config.toml
num_hidden_layers = 15
hidden_size = 160
num_attention_heads = 4
num_key_value_heads = 4
head_dim = 32
intermediate_size = 640
vocab_size = 14451
hidden_act = "gelu"
norm = "layernorm"
norm_place = "pre"
norm_eps = 1e-05
positions = "alibi"
qk_norm = false
attn_scale = 0.177
bias = "all"
tie_word_embeddings = true
parallel_block = false
init = "normal"
init_std_qkv = 0.0395
init_std_o = 0.00722
init_std_up = 0.0395
init_std_down = 0.00722
optimizer = "adamw"
learning_rate = 0.00185
lr_mult_o = 1.19
beta1 = 0.9
beta2 = 0.99
lr_head = 0.00732
max_grad_norm = 2.0
warmup_steps = 570
schedule = "wsd"
decay_fraction = 1.0
decay_shape = "cos"
final_lr_fraction = 0.05
batch_tokens = 16384
max_seq_len = 256
doc_mask = true
train_tokens = 173800000
max_steps = 10608
dataset = "wikipedia_en"
MLP neurons of a small language model. Each row is named by its layer, matrix (up: input weights) and neuron, and shows model dimensions 0-159. Each number is 500 + 25 x the weight over its row's rms, rounded and kept within 0 to 999. Numbers have three digits each.
After each neuron's rows, "fires on" lists the tokens most often at its 100 highest values on Wikipedia text that the model never trained on.

L9.up48:502512546504556510473553493468504546465500504501519492500512519451494520476520530514509482510460503493492490497450509515494505500473516488470432529493525523517473509513495479466507478493498479530491505515544503522513508487545477503487502522513460493502508482495550485491460517459531543506484507507501494542524534497535490512476510487503488555459469456479527506533451501449515508505533542486498492458468471447487462480538462499499483500528480509545481502521550510496507478488513483
fires on: " St", " St.", " F", "D", "C", " McD"

L6.up122:521531505503550500535488513522510512484529492489462470510452496469557516493515456518483519486474470556450560517474525497556488520495487464479521506471505534480503473490487489499472490520526469490525485506511531529490466529467500472497498483456489461513575516457503502517473498481448471498511509499492490525497477530487472463478468435512499514510491509531524476512532508502490517492495524516464489500528524494526528529516505496520494463493522526505448492515523503490530490480527465
fires on: " w", "u", "stitut", "es"

L2.up169:474541445482501523502510516473492527470500518537497528517471464485500475497479473518519500553500536466522531484479538511518468468472498532511470464546561508478464489518533483486529515498531483503515531435482503511460498519503474515526466534476494529478505478518544499490458496496490510493497519488509492466571509544488490510489490451522518524509510464499525515496520499514473469443515514481530508506533527535470480500476501491512515506491456489514508463516478521493514529481504449
fires on: ";", " (s", ", including", " (S", "; C"

L2.up57:490487475474484498483525523505493489501484500488509547499532491472498519469514512504493528515500478463554490528530511537514530543530570509533531496478477530570489514497505477452501502468526510489466523511479479505506493479499499522496479511519448444489514461540512485520507542530533533535535491498478513482514507482495522484493466506498485517495525498557557471479457525508513465463514494503456468522482500516463500495520500448473462528508455489497523522484499503481526494470470485
fires on: "ing", "it", "ing the", "ing of the"

L10.up219:508485452498477494515531531476493523488482493484525521539486465507481490533518513526512527506512486502476527534516528474501457493492497499509523503494486491480504502493503528514472530503543500508518510428475487481482493436475495497559513475502494495517555449557535504489522497495543456485497481537458511500479517512520495507524490486522504514532490474501522501525565520478491535479498468494487486492538501461456537493476468494470543498472455522476513516487556480481525549506500463
fires on: "s", "es", "-s", "S", "–"

L3.up114:496519499450467546520520546512491530496493461471474512505481450475459489463513480503505520486501494500506522508515477581497520495491542515479459482488483473522520494503534492496524522498512500487461553509512471501511526515493506513513494469476487505557516482497452473485503542489504578485487498503480495447524507527517533507496512569481511503534534491489495512531543478475473498493469535520498448501443503482492509488489485519488539547475505496506500509511485456492511491472521495
fires on: "us", "ox", "ius", "ome", "iot", "ellow"

L8.up560:518532450498513550480511567469528507504487530520491495507442502513500512492476518484534466557465484477515466478468483509530495526512504503474438481516504532480502491522518459510542489498471501541497500521510488495499502511517482496550492509536498523522489495510518525504502506502483532532482501460515497416503512471506467485488502500549500494458511420486552497493504493495487435497496503459505523487494531482518530493516506518494509511461525493492472504552508496485474514533507506
fires on: ", K", ", H", ", B", ", D", ", V", "B"

L3.up555:500497500435482521522553524531479483515501495496482518486484491499507522523487552536519534489488456515472488471527512502479474474498474477547489527450506503505463489520509517506453489527494477540493469476529503488500551463514516464522500502478487504448481529433492490530472492529478503483491461513479522512541536507509528497497491464499482500536461495515511507539482436511492512517470503516513479492512512482497495483490509448522509489465537517550478478555498483553465518512508504
fires on: " |", " |  |", ") |", "===", "ry"

L4.up453:509511481488494502515465519499479467477519473491481485474537487513519527508498525505468459489511503456503499503479501439506551456499492451481527527513476480496532492515492486494531504490496494534447472502567495501463491546505494488528487472463478515490492509537472491555539545431561452486485512495484536530521502540518495520509509470514498454495531475486504521512499518486520544494515508469552508515484487460520490460477502475518531503533520506479534506481504491536508517503507481
fires on: "ent", "gen", "ence", "enth", "ence."

L2.up442:473519483489496492541489503505519509466495494521510500535528505477500507508483476496496533486481517521541510485470513515486506442491475533505491495531539511482524496515506489484511503526551488517458499507509455548483526527480517472512452481494486487455505497505505501482485491469479491512486506540534487497530512513533473513521540515529548484514538441528538470537454543555471497521490518469526535520540479488473501479517504462494516461533503463515488517505447439460481517489506453
fires on: "5", ", which was", "| Total", "ation,", "ade", "iles"

L4.up9:474499527445484515441501523520508489490513479493495490475495509489517497512504542501514519461501463504506542485537550499509487482509512485541486487473506536458530504532484510487494525484516484525500511438503521485524471476484471526509545534499482514526509479464510448502480500505490476470515468548528497505491511488553487466481509465496487478523465460501463484538490441546488490509421488482511505515498538499491504487538525521506508484484516493557458518547508476497486486517521532
fires on: "ate", "ille", "oke", " Office", "urs", "irth"

L6.up72:527508503479527488486533493489521540477519496497518499503472498507530506475527484517488468500486509502466504484496522522477481467491493530486445498510524492518508459484545512524542498517507457520513494502464526530496469507528527489490482479520520459488503498539469491454502487487464483507518521473494502488544541491521431556488488455505539505502476452458553517554514542446488527488481497489486531513457491506505501473554452530540517544504492499522480469496477500483480476519517518
fires on: " November ", " May ", " December ", " April ", " January ", " September "

L8.up442:509480535489496539501472529502506531528484516523509484509529495462480507538510506499509465485464477507484490486458529479475520512551540521503504495482474506461483437458524525531507536484459526518504513498503500476492525501500502486520476511500532551510552479460502518502463520467498479501511509494493526458474515509511466500481461483534479515464510489456445498531470512498479469524483570489461543493524522481513482485535507534501520501478564489492543494513506517508442515481522503
fires on: "6", "7", "8", "3", "5", " tw"

L6.up270:538531473483530498505480529521501527480517520489457497532496459493502514495460492534483509537538507499476478506505559539530498518548526444434473500476538509537481505512520464498494525459479508471511556487490466484536493474497522521520464475446477530539515497490499496476524476529538538458512446505505511475476488520515522461496471468533491505509528482490508522514524504475471529484498516486522529469480515485490494486531507481475552503463483512514521489508546512501499507473493493
fires on: "im", "on", "um", "ul", "s", "un"

L10.up365:460506501493531515501517495507492515516528522475505543501472496489475519510540458526511540506467512489507479492513505536550498491442492517511478520499471476426500491510498492465464508519544520514486548515521558499499483528517504452510505535492484507481501478484484515551458490472486502462532529550500489489497495516485498494514478508494482486473514457469454519509494544481540490459565530512493513490507484473500506493471499495518493483514538493501447479523480436515457500523540501
fires on: "2", " he", "|", "}", " it"

L6.up182:502508477525498497477518523486559472459515454502454498505507505475527540508546518520524472463476511490501494499490477495520546536506520453486471499470476523470506527494516490481514474486511564486469500500505483525511502550537540505516496512509508501463564491454503509468482511502467538500516468479491526502543514529511503571494480495521490552517517493487522500509461456502442468488512504491495489504478487497448481514492477463458517535492507472506518493472512478503491480450502517
fires on: "i", "r", "a", "ing", "out"

L2.up10:467500503490518505511478533500524500424508478492485488516467461532509524504505480543453541537553521467521527474507508477522523519533524494474511503484474524489542494512487528500471468523507482516532481488489525506488508489518493456496521522522508512540456485545433481516518468488505534498468467497457498514487510543514499514543478489540521521480469449497495524519519535488495507483523487480477525467480468440498462458498507485463523517528516481508499480485520472492487499510540472
fires on: "ain", "per", "berg", "ention", "me", "pe"

L2.up346:520500528477495523534524532499529507538447520505489498516486492518457501517473507512508492506461507499500485455486492451484467485532479477493457519498489488512522468495510505494523501505479508457499486516492482529448495486510498525485485496459494519520522479524553505449496511470494486517486503460512523506495484499475476512500463506492448540507480519534473527497484537480524501456491569530494518463540541515462494530498540510503554484504434505491487488536459529499544530447493467
fires on: " debut", " home", " off", " thr", " birth", " Church"

L12.up637:461504520478519496529523539577508514483513492489502520529486488487552500512526511506523496539525541451475499528509487469483500526489480494517515464495503523494487497489513530519506495510520514524526495438493518488478483491510501488504512496492509479497491531520483512490510534509556543493504444493467496453561516539541511525501467487496489487499461463516501521516535469527462486487498494460495510507461506520433478500470439482481523516487462517473468525495513494487542529445505523
fires on: ":", "-", "| ", "ap"

L2.up115:524517522501470461486512540447516516461490498491537512490493495500529544521517461525478542545530482510509517504543469513448504519468492541522490537507478532530519506470484500511476497520500484509485528523469453520474496518488563465491497487451493500523565480518446546451498468544466466530518456508500505498505495509557482504497497495492481444512502514519495485496456507526490524484470497497513483501506515505492518499484495454460497485519458499486502490527482491516494455518511487
fires on: "age", "que", "ition", "pe", "ville"

L3.up61:511502477475466492496505519519532462477499516498510544569511472514506455451532541531474513521483495472483512514506488511495533512488484498445496480535488470500536504525515518504501484509536511467497492476467505488453529536520481463467510467518522521487521583528470504479506508490499523521512507502484550486496506531495474502501491483505441540489476506536496529515538532466461510492493500515499484526480479503452511477470483527470495564483532456521515509519509498505481496497523448
fires on: "ics", "iot", "ski", "ins", "bert", "ent"

L8.up609:458518474502470538495509545485467473508486504480498453506488480490479495484474523477485505534477503485510545535514491495494521517503506492510454469539466533531502467482492474526496506486489516494491528440511511496497486511532508524513485503455474503475511471536522477494506480526519489459448503504479590550468522548526511456547492446477480505537529519519558467515529529472465496476521485512509486521505506497492521490506498519506520494509479545530498493509502473533476510489541515
fires on: " as", " for the", " &", "ert", " University of"

L10.up578:526485478516474526533475489534505501474514474488520519457516463502503478485530483463531518503516476490438480466513543461480501509499492512487523520470499507514474516520472459510534469507481516487517470524536492452509549514484522527531496526528521494466498503499473497488519540469562507485527494513489471517496511498487475475512485476544495530507470473464507492498527545493484567516526506521530505469523541497535536450435486512498474528473525514500507445485498480482489480508523464
fires on: "ly", "ir", "iz", "is", "ously", "ally"

L2.up325:540524504501481508516481550491444524537474477512543487476521519523490507456460518492516525498501474503498502496482510516508532470508491444505508459511533563460447498493515478504547500564524467514488488493536521516520542510505477487485495511512486493479554511514529538501491463504506510520532525504465481493557515464491497505481499479492534494507477466447502544499470505513453513494473525454553508515532517483483504488511489522475500490468497487519503515530490496524446473487490510
fires on: "8", "26", "27", "aj", "ice"

L3.up396:537498470469491503491535493528474511532500473480477493551475483498513504504484486483532455547476466536488517465506509524540510482522518512512509508509522513478485480519503493504492494456512509476494547514452500479516493518516495543482523506462505487516493420507563485501475528548477486513502474502502525501486519513511524483477488506539491560500494502565499482483519520472512520485501457502492513482461500473495467484559535517469507483459496548497510467483535512453486446485526510
fires on: "019", "020", " The", " said", " propos"

L2.up469:503479505482502531512546570480498527493479486537525474474503478457558536500503485485475575501492457466524472541506500486487478469525495496535505561499504515506490501492531510526502511503511543536501511486547505537531536476530530491501495509527482522509507465489464542458513507508481468494498503458463465525459511498493483480480492486494535486508496504509480487510510483504475518491533543497469474519497498500468497490520437495473521519472516494486487514478464484515426470504472503
fires on: "ky", "ition", "ction", "itor", "que"

L9.up105:441496514463495525521516521506551525448494476507533522535497513489518495514535526510499511475533499503488475475514497504474492470533457502492526536512557475485501473482497512487504498513543489524539477494459522530447484491522542504502471466505473529499531517498536500515467482519480559504479496491471508488547502493515521495461491523508529543519468490493468530511527504485465541498530498532473470493497513430506464487504484490481524532494486527485451466519485523466526484498515455
fires on: "ing", "ings", "| ", "ations", " |"

L12.up250:509545491551534482472516495501520502480537488471511467501511521524520500454487498540495491512482510510509484507453505505494538503527486481519514501529525502494555451473526485521473468505547488492532490487490481491538483460503531497511488499516476541498482516470510516501554529496508549466531467489491510493487510507484512505490459479486530492494467460496515495510504458497546455504515495523478477553480538539464471473529465481530511561471500560488498483468520518550502489524462495
fires on: "\\", " per", "}", "1", " ="

L4.up153:475504496515508527508483509488507512470491494541532564481481467466531489526505508472482517470457501470537493482540549478485504545490519509507518489526500488522548468488557502532546463480464476509501516499457511491472517480502503483436516475524548486541515496514523517472514491505523494484512468513484532465516516528500503494510493523525477484457518489537515485484541515491481464497567482466478536501463505496470455478530500509479503523505511483550531505511455511488504477488515462
fires on: " his", "ation", "ating", "ing his", "ving", "ate"

L4.up509:529537502497437515522487543509514478487465517510501465450451460474509502465455501491511530530461528504499439507485514519493533493472490495507493481482449547454478485501516451518531503466468475492518538494534498493509485471505507552531469501483530538506504546504490475524537469488491523458501510519543519502531529529487491483525467493496547540504487475476526501474511507479481530490525529521495492491485524517487477527509507519471478486514531499516558467497488513491517479472503498
fires on: " he", " Al", "Al", ", Al", " Ol"

L9.up210:534543487506521519506476519495506481517499504463525500542485527520492484506470498487516497536510442489489494473524443542506502465500535527513491500482525496529516471569497456493490464526507470474541536500496526481514498512509467520499514465558494541483446481539520450525524518472524483546516508500536508511481508487491533486523480441504486506517512495547491481503485477506497444467494470490529514481482524498520484456484528512546499488526523497499487520501472478491481462475544506
fires on: " E", " W", "le", "g", "h"

L2.up41:496543463516515532487519508482499521500533494455498514536439513498485503531507452507526523464502492474507482526511512488494495496514478490484509471472508489474501503570501479453492496500474486502435558497513557525498481500537530467530516497474498485511510532494529497523527508508509469488528510511487510536522476505501516533542501495507442508502501447472531517466480484479487518509530490541526483477459567495475494502487503500503514513485482480491523508488497524472498507476471408
fires on: "ive", "ives", "ively", " that the", " (loan) / ", "ing to"

L8.up150:508470475508490544466527525498509533488515501488448539488505487519497490454513504590518470488495572487463508496503534524480522526527477491538527514511473528512517522533532530466529489478501457481485495486491447487523493531509492449490483487525505496494521478486507514500518483438474485534501508504496528469476581504503510543514494496525478474480467459511516469508517535476477486515478503493503486525461532511464500490485507488504509444479486490522499472517508500507533481500493482
fires on: " S", " M", " J", " K"

L12.up111:537512500476474472511521502521524564469510500487535547523499518530512507499515536505478493519474492477474457492504475502495483474498529499533494516535487488499477516504481524498542501502483498504523510486426540461496519475493510498506500498488514482505512485523496521478486447458538501525498500457527505476483528499567432483481504489562485509496509485506482504508438484508493507459451502474497489507522470537542469488506482520527466521481510460521493438532525495510460495536514521
fires on: " on ", "- ", " on September ", "| November ", "ed on "

L3.up348:502489469474479471478514535506439478505500514524457494512505511497517478482486497474498521509499488501509498507520516482490522519506540451513524452527487489552496490518529527515493481457476508532487492477453500538553497472489517524494479478534507517514544508525484469459488484489469525505509454530521495529553515506541444479522511489511455503511515483498546477499512493500491472503499505541530554533469511517492482511472471521464541560462469539499529506522511480448501491504475477
fires on: "it", "im", "ib", "\\", "y"

L3.up548:485576472492495496529509518500423500532501494535454489488510499484515515505505488508488511544496531500476521514503492483513508536441528456478483510487478497519475499489501497519491488499499528506498522486505504506479492501457501487518483469541448464495552524483500476490434509480495512531446477501496554507501482524539468488526524545481485484529491462511538534486519488517467475484499513500475491518496533491506480479480487501464494552519568472530528534512518494521528452485493490
fires on: "i", "ie", "iot"

L2.up394:510519505454462530467524516468525519499413465511509564478510452485505506492486505510536484525488492512478513502480573509499540508478493518526553525503513490532512484519507489475494462495468514482490536505477520483520525455481521490510499501492512460532484492499530448508512502473523528522497504512512513504507500532487516482521524475498531512479504528541516497505509472459474549519498456485480473518521543535496506447485485462458511485468474457495513478496479522537506463507495520
fires on: " | U", " at", " | I", ", U", " on", " under"

L8.up278:495477471494542544474512557477519514512528542504467492532474482516505506483466490495487474541465532497505531453507500538508481507507544491504451539489522488490477472519528506477517489526503473487509561477486475531464481543519475517508479479501490476482515458509507506480465500491527502502505486491475491457482510528500451524483493473547470511470492501511528500498559513514531469463521460480508483530491489492487508496553492515432526501501456542498477474513550479497523488521489477
fires on: " is", "F", "s", "S"

L2.up519:525478465509527461426533536475474501441513477516528533512485458490515499504510515533520492475494471514499506530531466515518542491483516508463473497504514521508507479534500506492513464466447517525504497530481542469532550527508549517542473528531498525479525481504540518488481475502546518519501485552478517488495514509497494489458498530528527504521498455528535463503508465533480503468500442513479461512497476472490519495499491464498478457495512472512506524493474493495515470476508491
fires on: "W", "ig", "-p", " | Pld | W", "ink"

L6.up393:523499479502518524469533508540473515491530534504503531560513524521519480501499482498512539519457518536509487525498483492533499511439524484443532536537506512468476499513506528488512505466470456527505510513522469486469472457489484488509480537539495478449554490477496473475542532474494505490518474480506500513492505490486474528486482489481518497496472516579513468477549552480483489512499484528492528492479448498474495468463493471479491559505489515492491495493514516506503494461500482
fires on: "it", "al", "f", " is", "esh", "N"

L6.up132:497513503481511580492549501469509498457470498526495490515509523477514496482478497488485486499466522494480564500515499513489538497478522455491460500506507558476541501509483492512499488544542488570508532479489478481480520499483496486524509517467492484526464455487490450461500521519508502457515509504479503505486492521525515482516458477500486521492453517511498539481498541520480578488453469504465481510508482528459540523507504487486493502519507469482476482498505508463494524519557494
fires on: "el", "or", "ore", "ary", "ey"

L4.up284:500489441500490518439519500530511473496491496493519476539498464489477497534502515487494512495509540540514509506506498541519503521501527476494494474528505562488418485486509518507504518480522518537530468515444491516468551502536506501515447513499481506538528518500528449458472494545498494488473484502524460505534504493467493491496496460515544512501468434480505500527504485521510489492483458493507540533506529533488491483497476486486544528470483515526525507513488447484495508512526509
fires on: "x", "ax", "if", "im"

L9.up383:495512475496498538508524492556501520475486499508552534519491437486483521473487535512489548536474516461471473480489484535508482454467497499505497448506525548483508455504527485484540495500492483492527532484492494526494508537487492500517459534481509469556471494541485467502523511424503541493512503538516481497540519507472482477500494497489511540505459500508504526486513505507500515446503542465481505498508511550510465494505508505482467532475496487513492459504473510459522475467516469
fires on: " to", ":", " I", "I", ", I"

L6.up107:498495445513503555505496524495464496497476530532496516539536449487523487491508476486510491489520477476493553485487508519503495474559493440513508508505478484532465513540513547470490465462488514531475512517505510475528498520541516498503482469504525483546528480513553446516502507497481508504471493524486501518526495507509492455487487514505492557498484475472541483521495488484504570520513452522480510471430510463482527499545494502479500521446490502479490508512494509470472500487489494
fires on: "as", "is", "ag", " except"

L3.up38:498459487495506524497514485549481515506484452491492476515544517497521528473502500492524493533506477494445463513514543498569483505507499489540457469480477518462427516498505480486501462507486475514490502521525501501484531517513473466567521516518530549527504500497468509511555512512481483486474463510485511500510521482550498473454474514482483481454499478507502493520487504518445475486499524522508495509489459508471490497533486513475546531500486466508522481473525520477467524485528452
fires on: "y", "ely", "ry", "rian"

L4.up466:493523508470487527535492500534462477498489482509508481520502475497531465480525539515474511486504451467498506491522464502512524515536519501467486494487514518511466466525512508500511483487463500530483459487509498490458495494492509481460499459524554477495545492512509519505549511479522538486523454505512527474548508535531504498517529475473477484477512490523495536525508481460487436466538513464484531546510506509454478475551506536492516525518466565503499457488463501523482483483533475
fires on: "al", "s", "ation", "anda", "ate"

L3.up359:507500461494460500477494478490533556504500525469490524546471496437494482518468506489518495534476466542523505491554501535519460517470523477534525491512486527464506498530533522504528481500567518487517519512469519478513506495488527535540470494500464464529493515518507511501492507509547510483482526537469532458503493428491490477513460503485479500508486499533511453489509505481496510477442484519505501494494481497502466501509554486504506525494506516507450470492504521463510499444516526
fires on: " is", " has", " was", " is a"

L6.up141:495474488466496532469573492525529492549460508541507505491487443491485515468536505496542493507485532499498527498523506493527502522501516515500461510467527513501533521492496558482453433501458464506522519487516506514496514481503485503527506492448508509455535495467514454494515487518492509486536446492508502468487485518514496495482460450537492518491516502518529484480504499505473541491515483523497484483536502479489508517446496503455508516494477502509483470485575525487536517468482516
fires on: "o", "d", " do", "a", "s"

L9.up337:510477511499478535487495519517541514516539501460519494516526541519515520505517470502517504487500470467476545565468523466450529542493503527504461531530483536494474481505494494449506517508494519543529544503500534522523499471499541447482474476541540509525487489500475492451503510493525462470510472462459539504499514487472507498506461506518508504500466515475546503528501508493491488521491477454472488482485529514501489496491484463505495488458503480470470515522495519552470517458480543
fires on: " | ", " g", " lower", "5"

L10.up522:517568506516526513474516530528503511497500534490526522526516479464474518506501495483553503479491505474550485478492501503500543508521475495501476529517491472503484469506499516503501516518508515508456511488518540485527510482500517453492509502530496416425533478539486443528465465487508529504503538504479509517528510459490472541505488489523495509508506475505495480488446441504487559526482492533487482497494529498525504520501506504493503450493512513437459528470516491462488506518507511
fires on: "\n", "-", " dep", "- ", " comp"

L8.up35:570501483501475506487500545483494550499500496448487488501524508515534472465507491520522464528498552530484508456473497567501507525510503494515499472493456500503520490528492555509492513491496507497523498526454488472524503508535460513506486476528485495498508464491507502538470507487476501476491475512502490464516547503491477508520456504526466516473486469480534496535501489488501499442478512508467520515505545494499502486502505513459517467426521526513500453534506450518563528490488499
fires on: "2", "3", " | L", ":", "| J", " | N"

L6.up33:520527451492514513453528509498515526525513509501527521505437454508531564506453506521474536527496518505477544501488520526459488506510506494499481484482445485497491456481522479466481516512532484477521523498499476509509508496551499518539483513477500470477506456514536503479471514470503511425526514531487496520518485518519449501528541513503479532524488498528550529490509479508490517479478513505498481501494547505463468513508532470473512513500485505494468494468559495484539480492516456
fires on: "es", "s", " and", "°W"

L10.up204:503464442486521486490502487543539535479464522511502527516507475517491492496545471503513469555508537474497526485517527529545504535465524501507477497488468491504443486515526487510497463487516447519545505531485529487493533529495479550486525461509494499489517471516481507522524501438492510516545489545488511472488482442530506517526474490486472525520475500445515522513519534493510483465521453474523502512512527472501470504462481477476534515471531500517475492481478514471500498521487515
fires on: " he", " him", " was", " them", " it", " is"

L4.up479:477489496511521452474507565564494502483523481486491497525531500423533542507509499506440485503494518503498496532526463528459523512499475479526480482521473496526522483498501495515538515467511456506509521484535503496481538531512499470535489550501464469529516462521509509511507537516482536487522497481499540462538498501499503535513485512452510519515498496542490494498482454532509512482502496536491476455467468467475522483475541519475483511503484515491486487497487475530533449490472478
fires on: "it", "iting", "ing", " Not", " Be"

L2.up74:531469507471501537487515494514502508504530473498541516536450538490524492484462509503489568483478455503522505490506496494503488496488521474503483472503478502467468522533501548493522488491503508491484475531573490532491512481509534478516488519533489460513509493489482505475525507508550477470484482524503517517522536479473449509481520484473498471502477526554485466502503529489472492515506502497462470464511480463529525477520487503478541483516527528484478524528514525477474457463440570
fires on: " =", " is a", "\"", "ST", "I"

L2.up585:493468464502519501491487475481488505515521460505485530472478435486490491495533503502485549482501451512515519515537487488496519516505511510511461511507491500532469501500526490522475478434453504505465491521545477504483533483539500503516470492492497500504532520466488449527490485481485503513518432503527501490489471507505497483455541539496508504520523481553463458527500485500509495544542483518492512564464499503512520476534472507521530542518566522520472516506487477545487480472481500
fires on: ") |", ")", ")===", "'", "ca", ") ="

L2.up26:492550489499504474499489512511471533504505471498511537462495484474527512480486455491471492489461512496512476538513521475528527518480533474533538500519511537511433499483492520513483496511482492533503516469519511527502535510485474492495499467496456499495501500460538543503546547522464510517508529541472534487494517459504530512529476488515448436513496459461539534502537500496487488524522517476508481496476514566474526488488466550457483539484521494480510499509523516480474485505474520
fires on: "ec", "is", "i", "ian", "ising", "ib"

L4.up171:508484491500474498506489537520512511502474494505513485470521486518505532475500454492507549527497470475491469503503512509538485482562522472505469502505473526528482488504492504514487482526500505534511497461488490473489514530558472531498514469474497496550534543558460492462520490536476529547497451512488485518510523494527541489455501515502500515496489419553492508479498462491445494493504555452523485487547487520482483487505479491490470528523501494517470496524501535548509514515499489
fires on: "ard", "ings", "out", "ly"

L3.up545:538496489548531498486486544529511493535487476508493529512514485515502510503479488543452493538516520523495485521506518543483505533510567519504493444495499534553497525517497513484523489537479513520469505529524477510514533500481479515487478511484498514518510469533500505512456515520507537503533476443471513447489484464450512481500457507494540464483458515539523466474465497492502505480501479501475504491470482536497527496510525482463513485468452472493496524494490478465546500440509471
fires on: "t", " Ter", "T", " Met", " Bad", "-"

L12.up488:482494476501537497458508508526494490470505517478520532511476492514535465503493508513500536568497555455494460494508495525547531525508484483508511500485480500539517437478517502510503510497514486515484509521500540513465463533554509475501529526501518489531495505495443501477514477510494495509449492482466495509548546537519494536516431512486488512508485454511512476505512520484533477456476505522504501496483464486485489492489466478520519495436489510472550470482490512511559494507522514
fires on: "\n", ":"

L6.up511:525528458480450525482495492512503457499470509539496522502486445489480510523450519503534566504505477445510476491516486527515539520497516487479533482493513512476483505500488488469487497480479498505516535475491503493508515511498493469543447469499511500498542515504546493495483494480549547499507521515501498522539502512508526489512496483506506566517473468526501514464461464503443527481498503495521520479501496494518510502561493464441504524484467543534509487544487523473514478441492505
fires on: "im", "if", "===", "em", "0", "ik"

L10.up411:497511510504488501519506511512494552461499501471502556520489515503526527439521535501487516499482494506489531485505472516504494464452532489479464533519496485520489467508535518484528505498467469523489532515478466497503511477504463494502491474449557479490492516546489541453494516453495504549506535478478465529519504482492505519485482478471485520499439524491517444516486546519538525474477479524524501521507487519501530493511482531509513495430486495524471444516482535531491481510515471
fires on: "',", "),", "', ", "):", "- Succeeded by:"

L3.up446:494483512506491472519484520519535521535494502495489548518494534492481492481497486451480480487476492505462510499478488518510481508512573495474464477485503523506496445529531507523510504490537507508525473522501488551464504475513478498511506509505499507484525453515522520476432548501503462536472506456516514482478529479491506467496442501494496533500559515494520470558504521463514465505545518507507473493481571458507532488471477531491498511484484507487511470500456534517529522483515474
fires on: " most", " more", " love", " the most", " particularly", " appearances"

L2.up580:516555475483481499423525505512480473474454509532544483477500489494510486501502534504497472540477536450496487530525453479495535519533485466462555524556459565484501486506501529497479505485515493501486465518511507486465524487515468475504501488488483473540502514476501517506501506509479519499535469520494481477546490498532476463468529490516516448475491466524509522505537511491511539489453526480485535483529496490495525507532532519477517542508478489510479520507489462529488519483496486
fires on: "ion", "ge", "g", "line", "e"

L6.up206:519541466503472515507451527530522520494507508537511476505524491480503482501455541533485502524476488498496472469490502490533496496500527476496483448476494533530536454520549493493551492475492494507517471476519512550492512502496483499527488500508500518486498488472540508501527493487485486515515514487498501495505531496509496452485495446510485517496443453445478526513558531516534475448529503514481505448497460497524501521496479517464513553480519493504551502526474500471499457468515444
fires on: ")", " general", "ally", "15"

L8.up514:461501453492475517470479477556505542481475488512521522498434496462515477510480513544513559495479503510510472493518505556536500532463551485496513503505510534468472521518501540479518530481526502482509498484562485508523508520505498469503476524517501466473484506493506514501486504524523540478485486543505546506490508473498459464474501506502533525521483464521487460487491487509472511517499516507476483459512544488469510495544525498500507513509531504505419499496479471468503454475529520
fires on: " and", "\n", "H", "-"

L12.up556:504518504481467529532522506500484507508454552460497523538502475498469488456499468534535557509509504491493531498527504525494529528503507501494501477475505505516507505484484497474557485461514443529462495510532521485509478514501523532501490495547484534461545465471522525517475490496494496528455504482518532457517520443488486509526505493505509490502492477490514505501507535470484497481515492460453495508479469494488502449502543498530518515453462504561547469532488526536533470491501516
fires on: " r", " R", " Pr", "0"

L2.up351:488500488507515509555469525475519480523505539467450511484516456448523486477490479483466494462522497467541534522482525478514544496522525479514478482516502536495514500521506457497513524522521489521487514502455498487468468478489519457477456520491510480523490507573518524446473504509514496504478491480474519515535538524484494495488475476499506508516513479540496461548466488522480472512510516523524503478511534494492476492556525506462538511515454518469516499500485522486476519483523569
fires on: "ast", " Leg", "art", "ass", "An", "and"